From a checkpoint of a small transformer trained on Wikipedia.
Size: 16 layers, width 576, 9 heads of 64 (1 for keys and values), MLP 2048 SwiGLU, vocabulary 32000, 106M parameters.
Architecture: learned and rotary positions, no biases in attention or MLP, untied embeddings.
Training: a variant of Adam for these matrices, 5301 steps.
MLP neurons of a small language model. Each row is named by its layer, matrix (gate and up: input weights) and neuron, and shows model dimensions 16-111. Each number is 500 + 50 x the weight over its row's rms, rounded and kept within 0 to 999. Numbers have three digits each. A neuron's up and down rows have the sign that makes its largest values positive.
A block is one neuron, or neurons of one layer that tend to fire together. After each block is what it responds to, as a language model described it from the Wikipedia text at the highest values.

L7.gate222:471578524459531537554600473529544523502403577495510433497422467535465369536400494487446556517552526489448475592477486459566551483394530455474495474416592503447558466505468456593556492490610442517448456481461455479460533548495481510479465385445543527497523485566442488501548457503417472574
L7.up222:470528555526536625517543406421461574447453528496448545474487513462549411469563478502391456521575462401395447493499579483496493462461447433487444518442532481502504543524453364545501508486563552507474522455500582524418513515489495526506497475566534511487505540434455385606511469489524475550
L7.gate293:558538533434549514423557463539543424479438447548452504524481482461482493514521448543461531618545510495556488493487497498490436495549442474562475499446449482563562503489427487537424469454444562502388428510527565487545627478464486530430511441491523542510467486491450473568441440545483488453
L7.up293:550447548499532483538486527440460546467425399474495485506404566541570534446525495557455443538557455524576503479535585443496553550529517544497454450498478557485487511506510465559534466422485531398546511457364515449387505521555473538573492486477457441486469481566494516529474466520384557494
L7.gate296:566473464513501526588543476484444447564502455485498402425547411588535547462453488519451447572503526467447527457570496520550495473609562436541525539455549546537518579474463473593547454452527524498437511508555464515505618423484493515532582532555499529542568423557489494518472495566513497616
L7.up296:546482553361520514480439475527529518499438453500467517587456564499502486491506541481498530422541484455482483508508486479433490425459440458501463489516562549496469524485539561497520497470509467518459509413482518588501505443588443495488414504447512431485499520429506450531547460496470501553
L7.gate526:518566501561477562623469509535445569503480486452481444428459538510403499517553597493481477494535496543477559479502550439479492376396414483563442530411530513410466427556500433527638556475565476502482429492455506550481595459423587442598567491517460519471403540468487528453477519545524487478
L7.up526:456511496467462432456546529497548470520484567440452558481480484493547448548461445510522519508542448494506466490468531542473520524520526550532466453578590518600535519460525555521567413521523597550455552489454571525537482468565444459510510417534504430490546520443416494503556400403471531497
L7.gate981:509631552530469529489507437493421481536443482439404532454467485492517480436503563500472457582492511518525394490536418475494582465487472472504521527426542454605449391516425428439582516616525464414519516507615524411488475532398540519492531502507490517520479371447489406543562358467486436552
L7.up981:421487519470558588524512391435510575580511544429517508553543575485536432568485436563438422499533476479513506553551470493527448488411493525503516499552506512525526512494520411492455582449464553439480473543435483528482557474506499463544463472464476446577531560450430449551505492473407530541
L7.gate1025:475470570522566463451470436461453480512380505552526580507479455585504402541494476579414450488503503425515483517495452539474418433436457552542525417530489575458494538428430473476479487549503514539516460497549493561480562504474469470539559442506490520479477511511529522613472414467433477482
L7.up1025:583477530444432521495528484402500510567474444475502499458499497588625535397592516553527470505602500517480464422545570519509464463498525492508537510471468517509453521519453385585592545512486535471437462497459529609465559480448446434508520534530477470509473535558458573567427494530527521623
L7.gate1158:456481588547540435529508490583400489484480532534509568424476489438407474522506458538407510484488563406548470512538434583454470429483563514661513444584522598432578457480515517601519559489502456552467407512416561503442485543461554469527482377563602525489442509516490433598473459551434505507
L7.up1158:531468547638563458499539486391539540390393434576519496621484554483561488485562560540464505469634414492428438489587557533505495543470493437462490453480474484534482562544437498583536572554433562529471531434538525568415527489456466497454518425502492499475564471499545426621479475563516517551
L7.gate1239:478420553481498549512613531527533602427442545529527563522399502484462438495627457467416518506550460488441498509482542586517503542402312442570470456465536600498523515434475484547491529570620594476542531495466522446508547530517476564526526491531500492403489521492493499577532441501395508535
L7.up1239:504553529520473499519542489424519453489438489574583480502489423499484457445489563586448475515536475503438443552553588478502437478467469509588551441473514516459536506499445525624475440499572435473453504481476516531354579562466486603456536407564626484454452575497465472487518521515508491476
L7.gate1267:493542575444458556481447512527501488451444500587494498478483562510595497462495424517524422471449516509537476492385424434566499386532460452509419485445439458468455429653508514534542533388401557481430535460532550568467460492491493452648540459516471407565465471455549446514530444468471539584
L7.up1267:523514554557429464523608411498459566574504527502487471421476496533498522490488523561420555488567453442460403448520542557436464532574495495481510507581463574517527488413466524484465447485599481421536466512558505479538533477447522600452461482420548514446525518521493451530490446581466528422
L7.gate1279:597434460538417482462547485508510503489501452461462547466559444593493516513473468514438475496503460531559510489386518542524481447478417461558552485525487463568514451520555438499499423498502500458469481589491529480584543500431444466542595424481505490503468491536602485534510479462543455529
L7.up1279:565441527498482511489410417520527507587413429474537587489537419628574505577508494523453458477628602540422354435531427451501429464541436590429528551576528530466480446449534533595509472466458518507521489494565468428467585471500525483502542553546513551522471546499524479528524559522496553542
L7.gate1430:506621500514482474528533486441488475492403477485450481462529507523550434484527487580415492450523473525459488529518549537519454396482432510531531521553485571521475480498457368574416507487560511472474440527516515511465493496393489543485593423509520422465493466527540474632477497518546426473
L7.up1430:579468571470518434431530427462493511533405460487534524487452549596501419478506436485392464568577440412467408541501532512404463432444452476530430355442559544535478482509472459563563452602523596522418533526461513546486571469479465556561514452589551524535474561441451482530568368528421536562
L7.gate1446:570597450500426496524406471582454471590504551488435493595506475561480550511453532514511426516488434401506430564516538473572493450578500564485536475464548397496447464417470464644468469554530551592460465494578479553521478526504468593498495417529532540546448504488453504519422510495536541454
L7.up1446:483520546465468536339523443562560513425592480414455511458496477583416564413538490440488437469527513496561487464505474409479555527465474533432367567435471440512448460549525454531469457534446500449551502437476498573459520455517488530546555599454503451521500526482473484547522448528459501505
L7.gate1550:498465449521505525491565528448434581534477577458442449483555452435447427518389483532349486482538511502498470530531544554423532466488440563489508456539525483596606496591572407518538583551570523521413508399493560599408536565508484570461543530541474481454409546478544514591510468493540486524
L7.up1550:531528539482440531432451499546490488477542497437478555479525469525510551551530461523528533374490549481488534492547559411485551474541480497562465461513594497550557402465413467481502537546460532508391470479500449459515441461491582547531518401510568489508544482515487555563526471513456418652
L7.gate1777:467489542446466466520486470450439512458398559443522527565552533490469501548636539457498500539411465470554551461507518488438488537460539454498514417513522600473420559429466534484528404607482512504483450526516588492458511422521420524527530414532537513531471429451530496498489381450380498517
L7.up1777:564486494558411478456554475463547518499493456543525527527528511532523469422503522553474584465487541516471523476543518490446480467452487463485451409458457448561501521538438464503472441455565491479556576634514352613473549540426483550531493451514462542502435614490479481575475523515608525448
L7.gate1862:540391508532468471584583504549522472513466571410438539547544550387455422510465498495472578501570552459431482627505565521502416472386412472555405440385498534521513473501465424565417422458532546493465523591466545472541541408470571484576468417499515525498451498487529518519424390634417413572
L7.up1862:471475460584470476542483429471513546498517568443528474437479413570506497530536520481463496497548478433468528529529586466492560514413405487483509511475478588488402458485479493634516502431488439500435464530425535557491533497508499474569476483516615501439450562541613475523420410511509560555
L7.gate1988:466540502532454574449595476514470520422569503535500529531554497480448401519536459564503462464496557507488517555535571554464574449491521469513540482404505506515452473458453462569448571531586546468509447475479504554459510485414480542582516429496520513462540534504491495466442505438513509512
L7.up1988:463530465483492519528551454441465455481340510523494511534486439501455401406488512498403582503526566480464498532551474469438503520350497541547479447495506561480520576444436465511499424561589530456508486540487528486508551560447508481428517461520510457537475506448426511566484444595430540413
Description: Name endings and table cells. Final word pieces completing rare, often foreign proper names (Niz-ami, Ey-ck, Nose-worthy, Raek-won), plus numbers and pipes in Wikipedia sports tables.

L3.gate103:554549456377469544476547514518525519514457520457376518505513576492513592496515472556459477529529460474450520536544533473459464549484539517490441422485637532493514523480455503631530528470490582528467494485509467566582556465472505513545504402527532497516434412523559453477491555530471381564
L3.up103:577499547588440536485366507555541441421491597527503453500512462429443563536379386443444459439463554531486515407460498470423478511515558492487485467513482496526488494485505595507471470570458382501492406524564446491423595395568504515445539418604446546519506485525474501437456495487488527515
L3.gate744:473508504473487576526648492478533554610453536474509562482504529502512467531552476544392563490542459576443443530449510473467479481366459494519504640499565509426504543545426429505449485533477445634464522476420502533533478570475619424470566478474509541507582518407437540596505476480514503481
L3.up744:509591591522544537505581535473434521510452507492378472378474468461616405525503511470506517578465481492501543517525437553507482569531434591578553473550564490461484492542431530457473520531463428557451477509469570530547484478521451515534547490421474466440453491510539429498580509448530511477
L3.gate832:438499508463511459459545462537483472532453509449376562518525449545552522523553499524513478530389393502485459525508471507458542388424503461459610481539528499480445572512505499487474506520496480456453518472460511529563490627538509529572534494428423472482544475470543455533482535560506437451
L3.up832:452538456493543461541512594478412529521401520463451502510488447466550529488399451476496409602563489482518481493509468573529454439509477485401465521490627497471453475516428484477497498493562410591481561540392470514520590479557537454521469477407521494457463493494473462497562455546448501576
L3.gate1370:578537394457477539544475450503516543564456472564543515464390461375393421505519424497458475562430491560489465462502525385542530566456541533443475591488503599469458412465534460390448536556507425501448476456489510498507520516467527431500385522417442515497500459469422469553533504477550501385
L3.up1370:556482546483551544493506498498431455511439491473505424477530469437585497461474446476522466392459438522571490447468493494643495467440489418523446495567569403578555449495540566507552522537447515508463497518510567609572463524549546417506500521471413430433435537512451477424464598565539450451
Description: Parenthetical and possessive openers. The first token right after an opening parenthesis, apostrophe or quote mark, mainly possessive s after an apostrophe (band's, Ashton's) and a after "(" (a.k.a., a book).

L2.gate449:528477481502444492517554455491518424604533559434433502550449456524533492377494536557534519471508534497428578529510520479429498540560454556454431497525551499478534542589510477614477535507448470475592486447517509461465495495492503422517422391540486529552568427501474566523587540497523576498
L2.up449:456478539474519578531511525473424519511466461535492457525424460482509566424485451490514490436530515501430560543491551440530554545509595565555549529497429508446557455511580440540450443543532491549539537616513478535484569527554506468495373516520492487592539508543599528391449463430517527506
Description: Paragraph-break newlines. Line-break tokens right after a finished sentence in Wikipedia articles, often before a new paragraph or a heading like ==Club career==, mostly footballer bios.

L2.gate1328:527503485464451495551683450528496452633506492614536408517534567489529535469486491558428456438514514608486500510517533508539451464449479474588619434460497499458549520511565471490485448576514543449450461539516510561441473458528498491508469485458511438486480542515491562538414507517480469563
L2.up1328:550494436531472389390556488571608473492436574543529449496507522501570490480497473536677499549496592472422428559592552529459598453487490431525499510513430611560482501540505545470449544459565511472538495605519507401550504555504554467525489614570431517441514487505533518459526491517511614512
Description: Possessive apostrophe after nouns. Mainly the apostrophe of a possessive 's, especially after Women (Women's college, husband's, Louis's), plus scattered mid-word suffix pieces such as -er and -ed.

L7.gate15:446566453355461498496572410542477510497493433467526523449577530499519578533389556527506484469482537566469527498353362510527463429526618518449541480548500448518527500503505541514531412490391447441505432513455442465530549448523516491521437455455463480519515476485587435584512467512510579510
L7.up15:484544522493457537370542503394502518471580483488441519429547565480504513505492484484555469427558473436607548451496477469504504470520455511499508448442578509562497511562482475525509437633486540532453410492560563509464430484382447536535488471531491579492475521515509596472437562433439511558
L7.gate80:531530448556556441538584448467520479511455540470508454430532511556585432487450440504437587500459529486524475531489504459497507570518492548506473501612518533354450516469547495539441470490584606392465379565453566472453592483495460422544496485507506580520620456512454441360498544497524479448
L7.up80:532513467521595367564455506595438511571477476530535484396578440527465455474485455509496491449430517492358494500570499550458539510485571535508390472535514484526557516510554535503486559476507425418497560525529530471517549608503563482478552533531546585537595474551440451508541489522480446449
L7.gate186:464488514504470474439472461449413484522500510539568503456556561414532540544504466567540587507420450497544540488541428480545526439531485497544482535584531548448501493476504534639513566397591539505461499525557581434438446591480498427631497560495435373472440549535497527507486537524532533542
L7.up186:523570577424532562505521542554568467483465440492534476414478510530420610549477482522596594488401504474511367468504426540432414473513471578532537482522470470497552551636514443388499426464516565517454559420563511619490412494494540531516469477484567468476388596485455576481650563546493433466
L7.gate316:524504511524473618499471492453452472518578490476491427455568546402480554427553504508564593503480514525476455447443519443575553562464481599488492515523493539483552595570484485564505531494566493505405452495510459473502510519488410572530405506426538493565351525378524502448537487504502509511
L7.up316:512555462434452530481584496404439507478578517533492546505484549491516494477521478506579565441480470559527456561580473524452528537616577439446427504501523540473531480495378515506495545450488516498496572422558550478494482488504447537499503578460545544428552462485465460544527541526553491568
L7.gate378:435515494421481490471512347484486539500507500471448521571579466512584491454457512502517594539508521477508505512446512539522555434546600489431472436562537503496459482566470432465523500529475438491441473518436530447498491577529423544533539356555453624513420404547488415446468457562449618533
L7.up378:497462505490434549458577376474484480532411521557464535487505500521580528465532466469476517541539493550421455553438542536461523585547526574452470492539476521480443522483441481442475523542458508451522483507433533545483509468507527513500532542488488553516376515500531495502529545414541562477
L7.gate731:503480526518515488398570550593401468465580524570540479467544392564559496549534534491536559471484506568557487462457436511461497557612543512476456559571530517466590500478575489545488516513498512570403455479521549401548436455454514439445442571482489546537470596535477484517425571517467526485
L7.up731:495637610465504548494423434442520473539539454496383560530410583467432545450421514482439542443569488506413505527460506414533458508549544569607494374484533552533492495505507471553559483497416455488431494520513477485507554456537475520483457463563526536497534459376610525487551586439459478578
L7.gate837:474499543436496539500579522439434449482492512515459529544498486449485522512415415488455545535487461458542415382466339565481520451474512409441555541565490522524537519491570605585511445443548413446403431482437447517387656514496437436396448484666476436421533541455410535437503445540468530476
L7.up837:524520577383474539443580471414553544529443438560455456453540529527465557437521506545486584523418526527447398476467529636440449447511508425482549494431558533442512542514550485385402493430437583485491524518592549538539448569510482442527500469511439470519528497440480511512492512424565536505
L7.gate935:505506406516533542538563613525605499549538531514493442521580544451552536507567447398494482543436440483612455472481500499510516397551442447427553577476454483452524530496581592501593428473558490501546540469517440511527495526422576546484471498510525440490473557500498493276478568508548514490
L7.up935:571556519560547432500599569523535480524510487488489476552521530450482536484513457471424533505473452520587531482436478560524568445575557503544554560485476419550579476508480422572507566527512485489549550527465438517551521493450597501496501530473455467473591528569511536455485505525531592474
L7.gate1287:445541480329520506414397528548428463576582507478450521513561587411466605487471540522481475559482536445471563514502429567570510474462448528553417460549593469496455577570541587474476493564504456425449572424512443377616525393469547516436434474492540449483485528524540523446450564612467498526
L7.up1287:605437512485397578486510457507656465531460509517513522417519454526565506539523495462422484471533484452478470471430523492523410461588480478532491576484498466568575482418474509573507420442488526527437568498575475505468471464544572465480554500561393479421402449488453432470532512477490526505
L7.gate1300:422542571465531510527524515440542442510479456535395538539469505619455580529555512516480626524491482467556492532480508462589483568539528400427469481525461499505588497486460513586480464641507503482430492533534602488449533530441527538460450423494467520607518507525463492487385512560485419520
L7.up1300:434483530542510446477520540512483493513584475534496434510472537510468428440528476537572520453488490498548497429482524504473598491480431426493491479532476547543547611511530437577526534507536480430449423436445399590456540489502484560549515502511480467522530476462487621477598583533556467474
L7.gate1678:542435476520478386462467540573518449515485464585544547382509530399534573466451488559519543627524447555471522464494505418485486551561541439582529514555468499502620471522519532542498474478540471416533525540476499541503381476522505562526499478436513427461548575512507506414451513442569544480
L7.up1678:510549472453453483481492491543519525520495484522482520363567520450600531416420469549506548508492526481468508498536420499531481462528508573509469544565426462562534501416501489477522504478583563529538429489549520426482448480605505525490547512525475435496528544505563516407606475525573490482
L7.gate1717:499500534448437545440557396530537452503483490481547516433495530434547522471517574558519471531642465518520483469616481522557426608551452493527461468575501420546484559505541513473541517477496512452507475562491558466563465507580514497530487492446487458509426516445457494442497491486503593582
L7.up1717:502467475544406459370589511500506522519457493468520545565547491449511512484550522508532429437560554491524536418520551512530469495496530525433452474491495406535418555569505572497596511494497588449464465484475393539481547498530428514506561420550464435567515542511563543464466562546583598527
L7.gate1856:493509526512525473491523528462480517443447525460476489431517525373402467500557538556443495528439465476447489555462503558499542565529528459565466493460564483486569534495545512596458493492473501577508442526477521455544608506538565455521437528464500369489582539466491547535496581503507508624
L7.up1856:500432489418556526439541461541351458532565505422545545446551447380431432493467520479460524520432465503523566562469474518440430508495445564551500477558497468621531428469473568498495504518530533512541546540548526504508555537522530496489439458597536416555443592485530509454433535476438490524
L7.gate1913:512519456457545538468485433474433516450499421517530452529559467435571662496559446450572542498492522496455482433454482528516455482554580447448549426573510511534509541502570604401501535547499493532458490461472451436511483403601432517473500419495456435454572478456463423434497542488554543552
L7.up1913:468471568540446468507370396481491547484401562494561548526504514450545455466596494452533545546607479461431455515523573480519497540482587496478397451543493486512554465519493512484558540491494498492535444478415496387577496431458471508502531434581487439449494481493516484453460500578494524527
L7.gate1951:424411524549473516494580460603408532508549553586404547544580448524491447497336450513549557477453557501398481478423490482545494431463509474481497497509596506521503504417430649453537495428554438579482512542484402567631550459461483471432522429594413565534584424500577449398497611514476552552
L7.up1951:467436512434403525556465494514433515433552493515448598437494446521523515492469463549513549621512492512523518557587567541450454431590402525569475507481527506626573531425461444529586542403423488484497467543567568601561553540523453498487476445452499525449547543564556453552524571582458544521
L7.gate2017:498539430470508634485588429401452478450432398517528427486502528524434534536516487513529488491564426587470417419549550560553514482497465479514524531458467508491373537519622566416541403531466505518410485519495412535451517429478576462529467479497470471479563452495435498558562411487503488494
L7.up2017:514546545504534530530528568554528497426511481475409478410479457524468504541595488565554488520496508481513453583527449535521488425496499513565497565449496458468461523496488610563574517336545526466476533510501479526469452491547362529515473552447515486460478527535478572512485528499412515565
Description: Possessive apostrophe after collectives. Possessive apostrophe right after a collective or institutional noun, as in country's, nation's, band's, Men's, Philippines'; weaker on has/had after such subjects.

L7.gate21:626555457495465498552509495576590522580519439538616529493527533446482404466505471535496491522550473434503505504492403487515445581469433528579515467455499468580492534394393473504551412531562441455483623410529482508549576580462541577465495475539493486460493425536472455545550465582530522499
L7.up21:580430511518439503475541459530510557395606500456535486529547508531477482436445468466510515541457569528511552495547409491593496517453464614583462562569441596510529413407489561466558425485529470599488489420487504485566478584393532448575485442500564592468452440488496440474595460502510526556
L7.gate25:547507516466514591437480605510548519523509500473495515536517420568525501447573456478465413512469537535567542570449513462470443452561433537514496490528515441501501550533533519449500505504541543504555621492497473572423488532502452492597481531520431539456549509485500495583450465499464594535
L7.up25:497548522519495492431477500511528494449454468478498508501480443437475452525477478443467407450452527546605561513501567523415538470475481566502512517397491453598538450451477458409515485440476529602627498552502532496424437465478538487612492538526466560449600513448539513598455474433513613498
L7.gate117:512527535483480495464534532465575504639527537515375470501489504599479513540587485502441531485481440469522462508499579507496526515484478446522510455513457360488466526492447545527600471528472495412517535518522451544545591477530435500493508464549468441549395480435482441554498477519498431561
L7.up117:514406534475517487513557475505463426497482524570468531464450471515430499506485445509517495434464486562463526476412469547440528484459584544452469432481523485457540529487521503528363336516549495610542476466502549488568511547426450489446491464468559559604472547428488488562484482476498508452
L7.gate142:532490545475466552479542371523519538599551499451466542551524561513538519493503481444487443425528503507422493536489477604539464533505473508477501561472553540527503555528530525483604536458580461535492499584502399446516537484573553386466533503609501545482572431434530503476507402471421434559
L7.up142:511461481557539501537527505516528470535475496536527532506419497530413493478509585469433394457416445454458559454513595482447521535427524498560487602446544575422469470475573472508508470497474586572484493524429304480487561571492533467544555503517609516550480587480506559513534477376484422457
L7.gate216:503484614453574478492494470478532494490500465511373484486532432428505589505557489531585506434465533438444503479590453574538483543516445547592480424515435444488589568567544490471480484538463460451525444382472471405496497529489392418548369503505439566484484622513473467445538432417519468500
L7.up216:453467540503499517601469477493432548549494470560515470539569504454490532591460446496466436581559547563384547513507451477628495431520444498444507578464538501510498564601570492510473535464532442622481564538443525529493510514592500448445386533428499563547508413587525471575549551535477537542
L7.gate285:490596481427441518503512422535450488405510431499539548516525583497513467499535434498471504501524482429441561597503430457541422474567541460408485484423529454534554499542481515465505472462592509524499539443512547582447504491473531478569500516558462511462511458473507477444513398577503524573
L7.up285:616470480501502505467471545468531466555423473506454470450497421484500488483459591447562460496463573532476532412485451456521515542550493482593398497511445515457496427522444386475525504501441507511552398490394516449465613442449548461554544509502496542377477479519459483508478578480503461507
L7.gate570:542488490553482519418491564490499570533541514565463507503467533585466577496500448459481446571500539518468464492520490491432521559555526466509515447516470490441498623403482426508454399528439490547577559590483437418461545527526512469429524549568540498539521402478613584461394452515463562437
L7.up570:578486507446604559555462439477463556460473517475564495491445446456523488507512519439520375592504468467440526530540555496409507614596515423546488520498538531604471519438515456414420557431422501610440481413439532418478488498536574445478445531509572440428498464487512543518532452455407485410
L7.gate785:468493426481415508561546469490429481465471502412491540539567511466614526455476436510401466443564507447482497541624551503501537461500608461464457582534513505459482561490473552499486417454522427505544486571450586459501506465547427453479493539460448464503506456600473396549644467499593516492
L7.up785:532496496494487460512477471474508554461552451601467531443562457510433490541548474532508438491522424567550481446465382569532492467440455531537582549594479442461565482483506540483508462520486613555478444426476471564530561615472586495537520390487488540532509437469479495511421498493529574486
L7.gate875:507482489459508457634570438426533554548452397528503513558413555562491525566559432467437411657515479448420534556528593480548520573474530450541548561403456483495485498488396428489444416472515509486614505487532458390498587600503545553467519478515485436467525498497453483484568483535564529513
L7.up875:586576475498447496483506522469504542474525538533476577510523535505465436460518503473360498468513442457475504522415525443494478536573564483497512529634492535540559510485460396483475466475457557514468461486449513467476508471525538425532455571508388445486534524491502529495537451603514478539
L7.gate1037:408514441438418491485462490473405498610545569484478467486449484514518535428409490490442457489553533594463506495519544451467518496419518549543533544499452425462543510510500482469471572576538474539620551542490534516391518603453458437448486550437462541491455479518531543415434431510472480529
L7.up1037:548605519508418415484517562518496501475483581449587509416419563419554540467570498539498537528512408498546503443499470482613391534448460623491528517510521384514474516503551571489491483449520508511507529472468536483460443534467465382532556480443473555501504530598510410389542522476543505524
L7.gate1540:560469495459450439557600475440569501482446464492522459609405488566486590522511523503524476538470452515507602520558550518548469597525507432510527412501525474440484543494513529538573435559525534567486593400453483476499559566570539586497467488415543494467490464456484478556507494527410541572
L7.up1540:522538488464451550505563438565525466484426501562492481508505456568477473515546513452430460525502396536590610512529486437539447534504497496489447469481523466557477434511537465454510473481542543641436484468520495408461495539562562426555436591513481399545504576502492458597550504447443541504
L7.gate1726:470515559558472535577510466501353483542437571572429464447474476367517554468519565609577577488463509460521463493583472534407576550560513469557410546532425524385584533497519477518409583454505483565547541555570503504497550467420628361461448481574535584414471520572509503466550482476498561505
L7.up1726:496515481544505395546485468469408503425513487490493558500498499468512486467506438533399447459492552540571569502545470403518519493639481588506420519593471534499549546548545468462527588491452471504477489447429442508443485493458509511516468494472487525542548483622528473458502514407471560478
L7.gate1857:548561433523491514550527508364508500577517559434484579516550490427491497480523468506461403468471516492494562481431539505455477571502518389537451537562512539542488526392501506456453624526547560457431443546526493527514601477533451401538538529549325493441579334514493545513554495572556541435
L7.up1857:519516483484386495518557554478566472511567597498524522553543476492504506491571539508349544519543499440538505579542598542511539560520428394505487441506511513478396565460484551595502559496501421431600516612517600452485451481452478427521526521609515570490497508430511507489501466528417535524
L7.gate1928:542409475576473502473560528533552483529556440453359501448504560504475530465556499469459477412434514504431540482544479617474556564500556563553540468422387467477564508519481474540464462406465498493573466550496493577521591543448418447533491547548466506513515592493501607492451497373538517543
L7.up1928:519500500513464478494521694491500510458438517487490490520515424514496455505460463568528473428581445512500567398487558430483521591500552450464482573476527536418466484435584504481478554585479532502457500512531480489417534550539360550454415485506509471424526500500446431574527452471490448543
L7.gate1931:463508500476470515464526423480552564473508476527497570496438537446525498575528552507427521429488518549468474469458513438546548525464574456488533522566463427538454440577556526488445470447546495379473516570471465558441476539541462441658460582563459486459561437575526450566580407504490485482
L7.up1931:564467516570498432545488464517455565509471482431425522510468486511536538516469482506441409497531550587465578545477476478606496524577508488567462414475531504560442477492477458482497486458541442414638630443526471485529479503458398498565515524431529454451527495527463520539510466450556514449
L7.gate2037:486482476439452465532507501564513489478540448602488489485428490505417514513599428473465453523491455465507571516564431543556566518530594590423500421439514481454514503530505446494479512455409435465587515428408452539457493497483490563499383536428567621547439526512384448548462431528494495453
L7.up2037:448396496485344482507529574440496479600556559503519585520592405526392479508402447574540411458526464537487465486441580388382481559437463474387422526486538431529374469552576409432525515615528468486538397520490504587483534525477483569565471414522588534479499498429555515545509561534511518478
Description: Paragraph break newline. The second newline of a blank line between Wikipedia paragraphs, just before a new paragraph or section heading, often in sports biographies; also a few prepositions like with, at, for.

L3.gate275:494501535414436593557517496502544490483465359400498538514465481544507567439579511536490492390537555543497473533488518482495508505438543449529516549403528312482422501503490462500617455542532620537402426482506468511459491431455585586559417487465533529520594550521518542584473512448490407551
L3.up275:443495545440419513430532565552500502522568582510540637461471481469467415513489514534527510607524503508495498487417551536534517553528496554578519455581551511398494569539518495504442485425538531478575472478544451618542420417468449587506489441481347525415556525548466519430472432512535544523
L3.gate607:486304489529482458510417479453508484474575537542432559497524464520510648520528483569443457460459494437535515402533448601535603460463492487483560512465526450507453551484427494612573451424489469547487558542476445458496461439425450432431561558462417544488500501579463458591482541471434475518
L3.up607:502573487567436378525458505487536502428491469446448519489344503511498497540520533571627491466499538503412613520537494603468442485460517510491563502582521521490540532514547421420548512476563477468554626539545555420498497475436539484542544473564423465483523427554537452538523476445485526476
L3.gate1566:485540565385455501504517545531474481601542524510478595551477466402454509438476503470529444547545477512516505540493446547612609462514505527566508591609499463522544484557503543456506481485563422500499551411513471554460629576587472548449478498439515549511596515520443552543474472530450535496
L3.up1566:640527408544592534479464459430557474447442554445486460475477561512477459488447538447496579452481417551507543453443515432564489530553486417588479528438399363549509521521371468481517424428530443507551488429569548491451435522530478601539506431410479513397487551572493469382525536548584438442
L3.gate2009:506532488489439568553495468468565515434512401493590541494454471521529519456484495485411580468525541540441461495439457483565562541477525468495457586509477478513567510439453526442458495479396470452421561427510514427434512538480496506538465476453575455479542500416507394559554525551494568538
L3.up2009:547508539498480581487559557523570501465600470444482478448556516542572467443507494504420544511555503535526476551463517491557574475500458544519444555520528423549459484436473529512503534527554609459500479464515446464538505507536470500577454437501484500471549518511462422425499433527481541528
Description: Sports statistics table cells. Numbers, mostly zeros, in pipe-delimited sports stat tables and match scores (e.g. 1-0, 0 draws, 1-3), plus words like record, professional.

L2.gate1746:604463519478468533515651488585557481510565543471430509484542488467407536466544484496561500535470540454500550499449525489579603481534478494554470509463455479476438526514517521500572482468521566558545493507488427541483430489464452580529389482463567559557569522510424529592495500454500418462
L2.up1746:586525491527485548397555515565585532534526465549468476455502522591470524452494464523461457491520447560521518381405478458599453568514533546583530577546569483555520555425464478394578561514478530526404451474526482511543490508456480542470484498428475541508505480453455441473454512434543494520
Description: Sports score and stat separators. Numbers, hyphens and slashes in sports scores, tables and career lines, e.g. 4-1, 4 / (0), a 0 cell, or 21-year.

L3.gate578:508425465567496550487412585544502521545517631616527408417467543516518505581507513559406454570516563526442515422481437504419424503441539440509491547458447505562475600493603517578539507562532472478459486420473553449588564572536497484445495526439531511524515486533471535509604479474481409509
L3.up578:498495440564475587583468515483462538493483564459544433445503512464460516411468424442508542579480423506486497425436491564560559516464501378516540452525418431477393493468548465472495420492589464514548524501440511505520508508544453555516399519473525600473540491522443471453443457504461484457
L3.gate1086:554467494445474592571464513474489533468392443517531515423527499592547582523446522504509517602511501381463542464498460511453431469572472454522452479515462409529527469530515468507497513554454591456506495436387586416520534517551540464508529538463500510502491493428404495497569466483469397445
L3.up1086:625458502549388569534507594569512416462540615586582458514473545503504483515577525583489496563462603492552604499516533536610466473524537437497459527528432423495444528501546470509426446498500513588419579506544487411557542404415583496527546493427561502492530469582525497505542597580509427544
L3.gate1344:525599475489461640518485402594477508517549493428528535506511425454458537457485521483521462602521480422527543552447390505581471542508446460564480584495528506577462514480507542434471420417501497504521471413435534378651542440519495619547506497544468554508473506522413510457558514557446467518
L3.up1344:403536512473459613535447491472570498531468419501484536446507524600465513452518445535495510427474453500598561519445566619496521510437551403438526451388465492414448364602498433495530511498579545517512507528476437556512487579545592468451466434454498541497428554540462463376414534447530465468
L3.gate1947:497458581524480507520496493559436496524516573471517475472505497501531516506401415469560501534608450516537497383540506503410508492495457425513560473485451532412547482491494550528489472486530504575442466533507518535487526451589535397570538392475557525524435420517506453423523531523540528456
L3.up1947:548540591535537530508399519483480536622460461615538426542456466465432577588442490572443534592484504509540622529490504573483464375631472516560482545537467519469457542534551502439477462554515581551502595468396453495506526554528519495512518498471493515574468473501462458474543435514518477485
Description: Block-boundary newlines. Line breaks ending a table, list or paragraph in Wikipedia articles, just before a new heading, table, or article start (==Charts==, | No. |).